config.yaml
n_layer: 10
d_model: 512
norm: "layernorm"
qk_norm: true
tie_embeddings: true
parallel_block: false
lr_mult_o: 2.0
lr_mult_down: 2.0
beta1: 0.95
steps: 12642
MLP neurons of a small language model. Each row is named by its layer, matrix (up: input weights) and neuron, and shows model dimensions 48-111. Each number is 50 + 15 x the weight over its row's rms, rounded and kept within 0 to 99.
A block is one neuron, or neurons of one layer that tend to fire together. Before each block is what it responds to, as a language model described it from the Wikipedia text at the highest values.

Table and infobox headers
L4.up589:43 37 53 37 41 46 43 38 53 35 38 78 52 48 53 47 67 73 47 42 40 56 63 62 58 44 44 73 44 46 30 35 36 57 44 28 39 29 60 42 62 43 58 46 37 31 69 84 82 36 61 45 43 41 44 33 55 32 44 60 38 37 56 77

Clause-opening conjunctions
L7.up103:35 53 63 32 36 65 36 41 60 35 39 54 59 78 77 70 71 51 68 61 58 65 56 44 56 70 73 46 70 49 73 39 40 17 53 46 37 76 51 48 55 34 64 50 59 71 66 43 51 65 58 62 68 52 46 69 52 52 27 31 51 81 66 48
L7.up169:88 52 83 45 44 71 28 54 40 34 48 40 80 25 76 64 36 30 53 66 77 50 39 39 33 46 67 32 33 38 29 76 35 32 51 51 40 45 48 57 45 37 56 46 69 33 61 36 44 73 47 69 59 48 58 58 14 64 60 84 51 36 66 48
L7.up231:41 77 47 60 60 60 49 35 45 66 52 57 62 31 40 55 56 59 61 57 52 71 33 57 44 55 56 54 66 36 53 46 56 34 45 51 29 77 46 58 60 32 30 44 36 27 51 54 26 54 49 53 65 64 35 32 41 72 61 29 21 46 71 62
L7.up648:86 41 45 57 68 38 28 71 36 57 42 41 21 38 59 62 49 44 52 56 54 77 47 39 66 64 43 68 49 38 44 69 44 56 61 44 59 72 48 73 38 50 48 70 37 46 34 48 67 65 56 37 61 50 51 30 35 32 56 37 62 61 77 41
L7.up856:60 43 46 42 41 58 25 83 60 43 31 50 68 58 64 54 42 47 62 56 35 48 68 34 47 40 25 40 62 58 68 46 46 29 51 30 55 67 45 72 27 72 55 55 64 48 56 51 42 56 50 51 70 53 66 54 43 72 49 59 84 45 59 30
L7.up963:42 53 35 57 44 62 36 57 40 44 48 55 41 52 81 63 16 47 40 59 35 65 52 58 70 33 46 26 51 54 60 38 53 35 36 34 37 29 55 47 44 44 56 35 78 47 61 39 53 51 26 66 32 79 49 64 51 72 61 49 47 40 72 40
L7.up1056:34 62 46 26 73 35 58 46 33 68 38 50 22 27 52 49 69 58 48 49 56 54 62 57 45 51 45 44 57 47 57 37 65 78 66 39 30 65 69 38 47 52 56 50 58 52 50 43 60 54 51 35 34 88 62 57 68 37 58 62 66 79 18 56
L7.up1578:49 50 50 62 50 51 58 49 42 39 32 70 48 30 46 51 35 83 29 53 50 30 51 48 22 60 47 72 29 43 64 41 38 46 69 52 61 53 61 33 30 42 55 41 48 65 31 42 52 57 61 61 67 99 41 38 41 53 57 34 82 37 29 30

Final digit of years
L7.up6:63 46 43 58 47 54 74 63 18 67 40 41 45 44 46 67 34 52 73 58 61 78 56 76 71 70 52 53 83 34 28 59 63 73 44 32 65 25 36 37 23 63 58 29 54 41 27 79 13 46 51 62 46 73 60 25 35 54 35 36 64 28 59 43
L7.up53:57 58 46 48 62 51 33 55 53 33 62 30 58 63 63 68 41 57 47 71 45 55 54 29 53 41 58 35 75 77 46 55 41 73 57 46 45 71 54 74 50 45 66 33 46 37 16 43 63 30 56 73 49 54 47 58 40 55 61 71 31 26 78 48
L7.up92:53 48 52 55 36 54 38 66 29 57 57 55 42 52 37 47 67 48 42 36 45 65 57 52 49 13 50 45 42 47 54 29 64 38 35 39 57 49 41 74 50 60 34 88 32 45 38 40 51 57 42 61 34 28 20 51 57 51 75 55 34 47 76 51
L7.up207:64 52 59 57 55 55 58 70 25 82 46 48 47 47 63 43 73 53 56 41 56 66 51 45 26 57 38 43 26 55 53 62 41 23 25 38 60 34 65 55 54 59 19 34 28 68 40 32 42 63 61 53 35 70 77 52 49 34 73 54 48 66 31 48
L7.up305:27 60 35 41 04 73 49 44 54 64 21 43 34 42 38 66 61 54 32 49 99 45 62 36 48 75 45 71 63 45 62 47 46 42 35 49 50 39 31 30 40 57 10 51 58 36 49 20 37 29 52 57 27 58 56 58 58 49 59 56 36 42 46 54
L7.up730:59 37 44 58 54 37 63 48 39 35 27 30 59 50 62 70 38 44 59 48 51 45 57 28 66 20 51 43 43 71 56 58 63 73 31 62 19 21 57 68 59 52 55 69 42 52 40 38 48 37 59 68 34 52 63 38 41 18 64 65 53 50 28 48
L7.up1749:53 31 75 35 72 50 58 42 55 66 47 34 68 55 24 20 23 15 37 61 44 54 63 45 57 30 45 48 20 46 53 48 44 49 60 49 61 33 73 58 63 63 66 18 53 61 47 49 31 36 48 66 24 49 72 60 42 55 47 45 46 49 60 43
L7.up1832:55 63 35 66 20 59 48 45 53 78 46 51 50 51 55 59 33 76 60 43 51 39 58 58 36 21 39 40 77 68 68 37 26 54 46 73 70 83 67 50 55 46 52 61 69 56 62 55 53 28 53 61 55 58 58 38 47 65 42 44 19 45 35 57

Music listing punctuation
L4.up1335:40 46 30 25 57 28 52 23 57 45 54 62 67 43 48 47 56 46 52 63 51 57 68 52 95 25 64 42 54 23 49 42 54 29 63 34 50 40 63 46 30 67 22 19 35 46 42 45 18 45 45 51 36 62 77 48 88 55 44 47 44 48 87 61

Final digit of years
L4.up1443:47 67 54 48 73 67 61 27 53 24 45 39 45 67 34 37 49 66 58 66 73 30 50 31 31 27 46 65 55 55 54 74 46 45 61 40 64 38 63 46 37 59 62 50 84 36 37 55 57 36 43 42 49 28 63 68 62 51 51 53 50 44 37 47

Final digit of years
L6.up106:47 76 55 76 82 68 60 31 32 35 47 34 52 56 56 54 66 54 60 59 49 51 74 52 51 55 59 41 24 65 74 70 65 87 60 58 29 48 43 65 61 52 37 43 40 31 32 31 35 27 61 49 49 57 42 48 31 48 48 71 53 48 55 46
L6.up249:58 58 32 33 59 82 40 39 42 64 65 53 29 20 28 44 45 22 45 50 12 56 62 57 64 40 58 59 52 77 79 75 43 46 54 55 39 45 56 29 40 42 50 48 52 47 58 40 56 68 45 65 12 63 79 23 14 36 48 84 43 53 65 23
L6.up402:75 47 55 49 34 50 71 34 30 66 30 29 60 38 60 68 65 50 36 75 46 50 56 53 40 63 42 34 43 67 71 54 54 52 45 32 45 50 44 44 57 65 51 63 14 17 43 50 43 46 57 39 50 79 47 30 46 48 36 46 55 34 53 69
L6.up507:63 53 47 67 45 56 64 58 42 60 51 34 48 39 26 52 44 48 71 70 16 70 65 36 40 59 29 73 80 37 54 54 51 36 38 42 44 38 58 63 45 76 77 49 49 47 62 38 13 61 29 66 54 45 58 42 32 14 59 50 48 53 55 60
L6.up829:20 45 57 41 58 56 69 56 47 28 48 58 54 50 50 52 74 77 44 53 57 35 61 63 63 51 50 33 52 52 16 46 69 64 58 28 31 37 43 25 47 67 34 71 66 39 28 39 58 34 47 61 56 59 61 58 47 62 53 58 23 62 58 44
L6.up1070:51 33 47 40 41 43 61 46 45 34 23 32 44 60 58 54 53 63 37 66 32 45 77 82 37 41 53 34 71 55 21 30 35 50 66 39 64 18 65 51 46 36 28 66 49 48 37 41 46 38 22 50 63 79 62 44 36 34 59 30 30 48 53 63
L6.up1476:65 42 70 47 55 48 50 61 49 36 44 52 54 30 62 49 67 44 50 46 54 38 55 34 21 58 64 42 61 47 52 40 61 44 65 02 34 58 43 51 59 46 43 29 60 35 38 22 32 49 39 68 66 25 44 65 54 36 68 71 48 54 51 19
L6.up1757:70 79 45 42 44 44 46 34 40 53 28 39 38 28 68 39 67 45 55 68 44 65 56 42 59 34 33 48 35 79 54 34 55 18 73 63 71 38 50 46 82 64 49 67 49 49 34 67 56 62 46 58 30 37 99 46 40 18 69 67 36 59 29 37

Table cell separators
L7.up118:47 67 68 58 42 59 31 58 28 60 48 61 53 53 52 44 44 49 47 62 60 45 41 38 34 28 57 49 76 46 49 65 65 30 66 64 64 60 53 64 55 51 47 70 42 59 20 67 52 37 39 51 39 49 62 37 05 48 55 69 57 48 71 46
L7.up567:67 44 40 44 66 39 63 52 49 50 40 70 42 48 55 40 42 48 60 80 50 38 32 23 27 32 31 32 62 45 38 51 29 52 51 75 61 62 25 52 56 42 48 56 54 28 35 30 48 34 44 39 60 30 71 72 56 35 24 71 44 71 62 49
L7.up876:27 40 67 49 30 51 61 69 68 42 72 40 48 52 49 46 26 48 35 59 53 44 52 25 15 37 25 51 46 40 48 60 42 59 38 20 27 30 42 68 48 49 53 34 44 56 18 54 59 60 73 62 52 79 45 19 36 32 35 52 28 66 50 61
L7.up1224:72 49 50 58 44 43 22 71 30 43 54 26 49 67 69 48 32 29 49 26 48 50 33 34 87 59 54 52 42 52 27 52 55 57 41 52 25 82 61 31 51 51 61 47 44 76 41 37 57 53 56 63 37 47 75 41 54 27 27 65 64 67 39 62
L7.up1571:34 23 53 50 25 43 46 66 17 71 70 36 34 64 64 38 27 48 48 54 65 35 74 34 54 46 51 50 56 36 37 58 50 62 73 54 28 41 78 39 45 31 44 51 48 44 30 56 92 42 54 42 66 38 64 35 53 39 35 38 68 49 44 51
L7.up1624:61 70 54 53 47 58 28 77 48 47 54 35 36 32 63 68 52 54 45 45 56 78 61 55 28 68 47 58 57 43 55 50 52 78 53 71 30 39 39 85 62 70 56 67 40 37 36 89 27 59 40 25 43 81 31 56 48 22 72 55 57 54 59 33
L7.up1840:48 55 20 41 58 27 68 57 52 41 54 61 63 15 54 45 50 33 68 34 89 10 49 67 24 23 64 61 35 56 43 62 60 70 34 57 48 71 53 79 69 41 64 63 38 78 42 70 46 32 68 78 44 61 40 54 37 44 54 59 34 34 37 69
L7.up1929:41 51 59 27 45 37 54 62 65 60 64 57 42 73 40 47 92 51 33 51 32 50 65 19 68 42 64 38 68 42 58 33 39 62 43 60 51 61 43 36 72 39 37 57 41 66 33 47 46 52 50 64 46 38 57 25 52 80 55 72 54 35 53 45

Number sequence prediction
L7.up105:38 60 65 43 60 52 69 77 63 16 56 16 51 81 31 48 58 41 47 47 56 68 63 65 46 33 32 53 42 57 64 33 42 42 31 63 39 41 50 51 43 41 63 27 37 31 58 73 65 54 47 55 53 52 71 47 46 47 33 45 55 61 20 49
L7.up185:55 45 60 33 45 48 42 52 66 63 36 56 24 42 58 66 59 27 70 47 55 58 48 62 37 72 26 54 77 69 43 65 55 33 43 60 66 46 54 58 53 45 48 50 47 17 54 33 61 68 32 56 51 42 66 53 42 46 46 53 70 59 66 68
L7.up759:49 39 43 32 42 79 72 31 38 47 50 50 63 49 31 54 70 37 30 37 58 50 52 52 51 22 45 78 60 72 82 27 59 40 50 46 59 36 39 59 41 60 39 34 62 45 28 86 47 35 30 71 18 53 45 38 46 15 42 39 68 55 54 45
L7.up1045:62 62 74 70 52 37 42 63 54 26 54 33 08 27 18 61 58 59 47 46 57 70 54 63 28 37 57 83 60 62 26 68 59 50 51 40 33 47 31 74 46 31 37 62 40 63 67 53 55 31 69 35 74 38 57 93 36 35 72 48 58 65 43 51
L7.up1315:42 73 60 29 51 49 51 57 58 40 43 42 29 53 45 43 60 29 51 23 53 66 53 52 35 68 44 49 35 64 53 35 75 46 62 51 37 60 64 72 37 70 36 40 67 42 72 96 69 21 43 59 68 59 46 58 62 61 71 51 74 41 49 27
L7.up1493:60 48 58 57 60 57 84 70 38 67 58 61 54 74 47 55 28 46 42 32 56 59 49 24 56 38 63 54 67 51 43 59 38 38 32 71 60 51 45 19 30 61 37 72 77 39 58 27 74 30 52 71 50 73 67 29 51 32 48 54 41 35 54 78
L7.up1549:28 23 57 41 55 34 51 30 62 54 48 28 41 60 39 37 35 56 43 26 67 37 46 29 34 55 32 19 55 69 40 31 43 42 54 45 59 65 55 15 56 48 64 79 38 36 48 52 62 41 46 52 56 55 34 41 13 58 65 38 59 52 55 47
L7.up1996:55 60 31 60 56 47 52 51 50 38 40 57 43 41 46 28 79 51 61 29 50 60 46 93 45 53 48 43 73 59 34 49 45 33 72 55 16 31 49 69 48 44 62 32 41 53 39 32 37 40 67 59 75 62 55 21 46 50 50 62 49 35 80 42

Clause-opening "as"
L4.up983:72 63 27 67 51 61 40 33 47 60 39 73 67 48 67 45 51 54 43 38 18 42 63 59 48 41 34 53 33 29 48 28 45 46 49 61 56 65 49 71 72 49 38 40 49 48 61 23 59 53 47 59 48 79 84 79 48 54 35 50 70 62 54 42

Stacked pre-noun descriptors
L6.up241:71 77 38 62 48 50 90 42 47 42 79 63 25 45 49 67 63 75 49 73 59 52 71 48 40 40 50 63 62 86 56 47 24 33 60 61 57 26 33 43 29 86 21 43 46 63 49 26 53 46 42 51 31 58 65 34 31 51 55 66 35 49 45 36
L6.up658:26 80 59 38 11 57 63 47 53 46 57 46 24 66 35 79 57 40 33 61 63 66 70 49 69 53 60 40 30 60 44 68 19 47 42 57 67 52 49 56 38 63 44 32 19 46 63 58 52 40 42 40 24 49 62 27 39 62 43 37 40 60 73 52
L6.up932:71 63 36 63 26 54 41 33 46 49 48 45 39 32 17 45 68 71 33 38 56 60 75 68 82 35 57 57 76 46 48 39 39 43 72 35 49 51 62 76 26 73 53 64 48 62 62 59 25 30 45 49 36 81 49 34 43 34 37 37 37 75 45 37
L6.up1326:55 25 70 81 54 27 43 42 65 53 64 47 37 43 67 77 55 52 67 39 52 51 83 67 43 66 61 34 59 53 28 38 65 36 48 50 32 74 32 88 61 44 34 25 74 34 71 52 57 58 57 82 27 67 93 48 55 43 75 71 62 38 59 53
L6.up1342:40 36 64 19 17 66 54 34 55 48 80 29 62 33 38 43 51 57 51 52 39 51 68 54 57 57 43 50 75 37 70 27 39 75 37 48 52 61 52 41 60 25 41 51 47 41 40 30 34 70 92 50 43 55 64 51 76 58 42 64 40 48 94 49
L6.up1646:62 37 34 39 62 32 63 39 53 20 35 43 55 43 45 64 32 53 79 71 38 45 75 60 70 00 59 50 64 51 48 41 53 48 51 59 48 58 54 36 47 34 20 24 55 67 58 77 47 28 41 42 31 59 61 57 70 37 45 41 50 74 53 71
L6.up1675:67 44 49 37 30 64 62 61 60 60 69 54 51 53 53 48 44 32 52 52 34 40 71 26 54 40 55 40 73 58 52 56 51 39 47 29 44 30 33 66 56 38 42 38 64 63 50 22 61 46 60 63 54 31 51 28 32 21 22 34 28 57 76 50
L6.up1812:61 69 71 62 45 23 44 59 23 48 50 58 30 35 33 43 40 44 66 64 53 70 50 54 49 45 18 64 36 32 46 62 66 42 56 39 21 55 58 38 50 85 41 41 59 59 55 39 31 36 56 57 34 59 26 61 37 32 53 60 21 50 46 56

Predicate complement words
L4.up40:46 59 53 46 62 53 40 18 39 51 53 29 22 36 58 59 29 28 51 63 22 40 54 44 44 73 46 37 62 41 51 27 76 25 52 46 52 47 34 25 41 52 48 64 29 64 58 54 50 36 40 59 38 77 44 46 61 49 56 28 52 41 49 59

Descriptor before role noun
L7.up149:67 69 52 40 40 50 61 32 59 40 59 34 52 48 32 43 48 06 69 86 54 54 51 57 61 30 45 45 53 54 51 73 70 42 34 73 17 52 56 44 26 55 44 46 58 28 57 38 59 49 45 66 70 42 53 58 45 44 67 61 12 62 25 14
L7.up975:52 60 36 73 51 53 55 16 58 50 48 60 28 37 48 55 36 36 39 30 55 36 42 48 56 32 30 36 33 67 48 75 34 50 53 51 36 44 40 64 37 71 17 64 52 77 42 58 59 52 27 45 28 85 53 29 50 40 76 48 27 51 49 39
L7.up1330:86 65 36 55 54 60 64 58 55 50 51 39 35 55 16 61 46 52 46 65 41 60 60 25 55 35 41 64 36 39 55 50 26 70 41 46 52 47 43 30 51 60 67 39 53 63 55 49 58 69 16 48 55 35 64 50 35 77 71 60 44 43 76 58
L7.up1544:45 27 29 28 44 17 61 48 28 47 48 52 58 64 59 63 58 39 60 56 64 49 54 63 99 63 51 44 50 76 34 25 57 54 83 47 58 61 33 56 34 49 51 53 42 42 33 18 73 33 66 77 78 73 61 55 23 56 48 38 59 62 70 62
L7.up1645:63 69 53 75 40 42 57 20 41 39 32 47 37 51 63 60 46 25 29 46 43 43 43 55 66 13 45 62 42 41 50 32 32 63 75 23 39 50 62 43 33 65 59 40 39 38 51 50 30 63 35 56 60 48 55 59 27 70 41 41 54 32 55 11
L7.up1812:36 54 44 60 64 25 85 75 44 39 62 44 69 52 31 69 42 72 17 44 37 49 49 58 93 69 43 68 50 69 48 50 45 65 51 53 37 28 52 75 25 42 29 55 34 47 57 29 63 35 48 60 38 72 65 36 42 72 44 45 31 31 47 38
L7.up1864:60 73 45 34 66 46 49 63 30 36 30 78 30 54 39 53 62 20 26 32 46 55 47 57 58 44 36 54 26 40 44 33 39 14 65 57 56 40 39 64 33 53 64 54 42 58 42 47 57 10 31 67 81 48 56 60 24 54 15 54 19 41 49 52
L7.up1944:61 48 34 55 35 44 60 36 39 52 56 38 36 70 93 52 48 27 41 69 43 62 47 45 54 57 46 77 51 72 36 34 31 53 60 21 39 52 42 44 41 61 33 50 59 47 39 35 48 24 58 59 56 46 49 49 64 70 47 55 43 66 67 46

Chart and table delimiters
L6.up456:64 36 50 57 59 43 50 45 34 44 37 69 68 44 54 63 63 53 20 46 32 74 85 40 79 46 38 44 57 47 44 37 47 34 64 39 30 52 55 55 67 40 55 67 59 56 43 35 45 45 39 56 52 59 66 28 50 41 44 83 62 59 33 60
L6.up632:59 53 58 48 54 54 42 64 40 45 75 42 39 25 47 24 45 55 38 67 66 20 37 50 67 48 38 50 72 52 65 44 48 53 31 95 39 52 55 37 56 35 41 60 60 42 21 47 53 31 26 47 39 44 53 37 61 77 96 57 53 42 53 59
L6.up891:63 32 41 46 32 70 63 70 87 40 71 20 25 57 52 12 45 43 43 58 35 24 37 50 47 64 53 51 64 74 75 41 63 72 41 80 50 49 79 49 59 62 55 56 52 59 47 38 45 44 36 42 18 47 49 61 37 39 34 53 65 76 42 11
L6.up931:40 64 48 26 41 48 64 39 79 43 46 60 46 43 53 48 60 46 45 49 39 64 35 53 58 71 55 46 39 20 49 25 71 58 12 66 32 40 64 68 62 72 43 93 27 17 64 55 51 69 56 42 65 75 26 54 02 20 66 41 64 36 47 74
L6.up1247:55 51 49 45 86 63 61 50 57 40 57 66 51 42 45 86 55 27 43 23 67 33 61 65 48 57 64 23 59 67 37 56 56 48 47 53 47 50 42 42 45 23 33 45 54 48 51 52 39 34 60 32 36 82 70 59 49 55 43 40 25 43 29 66
L6.up1298:70 62 38 61 51 64 39 43 33 50 43 38 35 22 62 72 54 48 34 62 42 49 49 56 88 95 38 38 52 38 34 63 66 28 62 69 49 35 81 58 40 35 40 64 48 89 50 63 77 44 54 49 42 63 75 54 57 46 68 61 41 41 24 61
L6.up1397:25 50 18 48 45 58 44 05 44 63 43 67 37 57 28 32 26 32 49 22 40 55 58 61 58 29 46 36 65 30 48 57 57 77 58 72 50 62 45 62 38 68 22 39 36 40 38 59 31 61 36 68 58 56 55 38 53 91 54 34 50 44 52 53
L6.up1484:52 62 37 60 77 41 61 19 44 61 57 53 08 29 70 25 59 79 60 40 40 60 66 33 61 48 52 37 49 72 28 18 49 40 67 37 43 31 46 67 55 39 39 70 37 44 46 40 67 31 71 37 60 49 56 48 36 73 46 27 49 18 43 46

Word "as" as connective
L6.up148:28 51 45 62 36 50 34 56 39 25 61 57 65 41 61 26 63 77 61 69 34 27 52 32 64 32 61 58 64 32 54 26 49 47 57 32 32 42 62 58 53 52 52 17 74 90 24 48 56 47 43 42 51 58 64 47 47 30 36 63 63 49 74 61
L6.up499:48 49 50 51 43 59 57 43 26 30 47 46 58 45 53 14 41 18 34 58 46 60 82 45 53 52 46 43 28 45 33 62 76 53 76 49 45 52 62 42 72 57 48 31 72 55 29 58 46 65 40 41 71 58 70 44 45 56 23 32 51 22 83 48
L6.up803:56 65 21 72 49 64 51 63 23 43 51 47 44 56 66 34 35 44 47 29 42 33 66 33 52 42 40 50 47 31 58 52 34 48 58 71 48 84 50 62 62 62 28 38 58 54 44 39 46 76 38 65 41 42 53 31 52 64 23 47 55 53 19 17
L6.up1017:64 41 51 66 71 73 73 42 32 39 25 38 36 62 51 53 69 71 69 55 33 81 55 51 40 84 35 55 54 42 41 60 52 48 56 40 36 55 31 66 71 49 28 58 34 48 27 42 44 87 46 67 43 60 89 64 51 56 42 51 57 26 60 51
L6.up1112:41 65 63 61 36 47 82 38 37 33 61 59 71 72 52 61 59 38 41 25 25 53 39 62 69 31 65 68 45 65 59 41 53 43 50 54 27 46 44 28 63 34 27 45 33 36 58 52 37 52 52 56 60 72 51 42 44 53 57 44 67 22 51 31
L6.up1205:54 36 58 67 31 63 54 69 55 60 49 61 57 41 36 57 43 76 54 50 54 51 69 45 34 52 37 57 50 46 59 39 58 32 80 56 45 67 33 49 41 53 36 38 54 64 61 66 68 56 53 65 57 39 73 71 45 56 44 24 62 57 56 31
L6.up1566:32 60 54 55 57 08 42 66 76 54 64 60 40 61 95 35 27 17 57 53 71 79 56 62 81 41 73 43 44 55 51 42 56 61 43 23 37 54 44 66 82 65 74 76 45 35 52 57 71 60 27 40 40 37 61 46 76 43 57 39 44 72 77 27
L6.up1986:50 41 53 51 45 62 68 64 40 30 55 40 23 46 35 41 58 49 38 78 71 57 45 41 63 44 60 54 43 58 63 46 46 40 42 45 41 39 58 74 36 51 48 44 33 61 69 30 47 54 37 83 56 28 99 34 58 56 50 55 68 11 48 49

Career-milestone ordinals
L6.up776:36 71 37 59 20 43 46 42 58 44 55 76 48 52 21 33 79 29 44 64 52 36 66 39 28 34 41 50 60 58 43 52 22 49 65 60 49 47 20 34 24 52 41 48 47 34 30 56 59 38 26 55 50 58 56 38 61 70 38 41 36 50 90 57
L6.up823:29 50 58 46 29 36 52 52 51 30 82 60 51 62 36 51 60 48 59 46 52 30 60 94 58 36 42 52 56 30 44 35 61 47 58 53 44 57 57 66 58 61 58 60 35 61 38 34 51 48 66 56 49 71 59 61 69 71 71 41 44 34 71 58
L6.up921:63 47 27 65 60 52 45 41 52 46 61 39 50 48 49 71 56 76 82 75 42 41 51 57 57 44 22 45 21 45 32 44 63 72 79 39 39 58 45 35 78 48 39 71 48 61 38 66 37 61 48 54 68 52 23 52 60 67 58 47 38 52 55 43
L6.up1488:44 27 52 35 43 57 25 49 67 70 60 53 32 85 40 32 51 30 42 49 27 41 70 79 67 46 26 70 45 29 69 60 49 68 49 34 33 46 59 51 27 46 35 57 48 59 48 26 42 45 59 51 56 37 75 49 57 47 25 73 24 61 80 27
L6.up1537:43 30 65 53 57 87 50 83 87 57 33 44 54 61 47 58 63 51 73 56 63 24 40 42 47 57 40 40 54 76 83 58 56 63 50 69 52 47 58 46 50 53 67 52 59 80 58 44 47 60 60 45 68 75 45 42 52 77 30 35 53 63 35 56
L6.up1794:59 45 40 33 37 38 50 55 59 37 17 42 65 44 40 62 35 39 69 41 68 50 68 42 61 30 46 67 66 50 78 45 28 34 76 54 67 19 29 38 21 37 88 53 51 48 79 70 46 29 70 38 47 63 70 36 59 39 58 27 53 67 32 68
L6.up1848:29 51 73 52 57 81 61 65 57 55 52 55 61 59 44 34 53 45 60 47 59 50 63 57 33 31 24 37 58 19 38 30 32 45 63 29 45 53 58 57 41 46 64 47 69 35 53 33 53 29 66 81 63 84 37 36 56 50 36 34 70 26 77 44
L6.up1966:43 35 44 43 53 61 74 28 45 38 48 70 44 45 67 49 42 47 62 42 66 51 56 70 38 57 41 30 25 18 40 59 40 34 47 39 80 53 34 50 27 57 38 75 48 37 39 41 63 30 54 57 53 56 55 31 44 47 47 29 48 43 57 46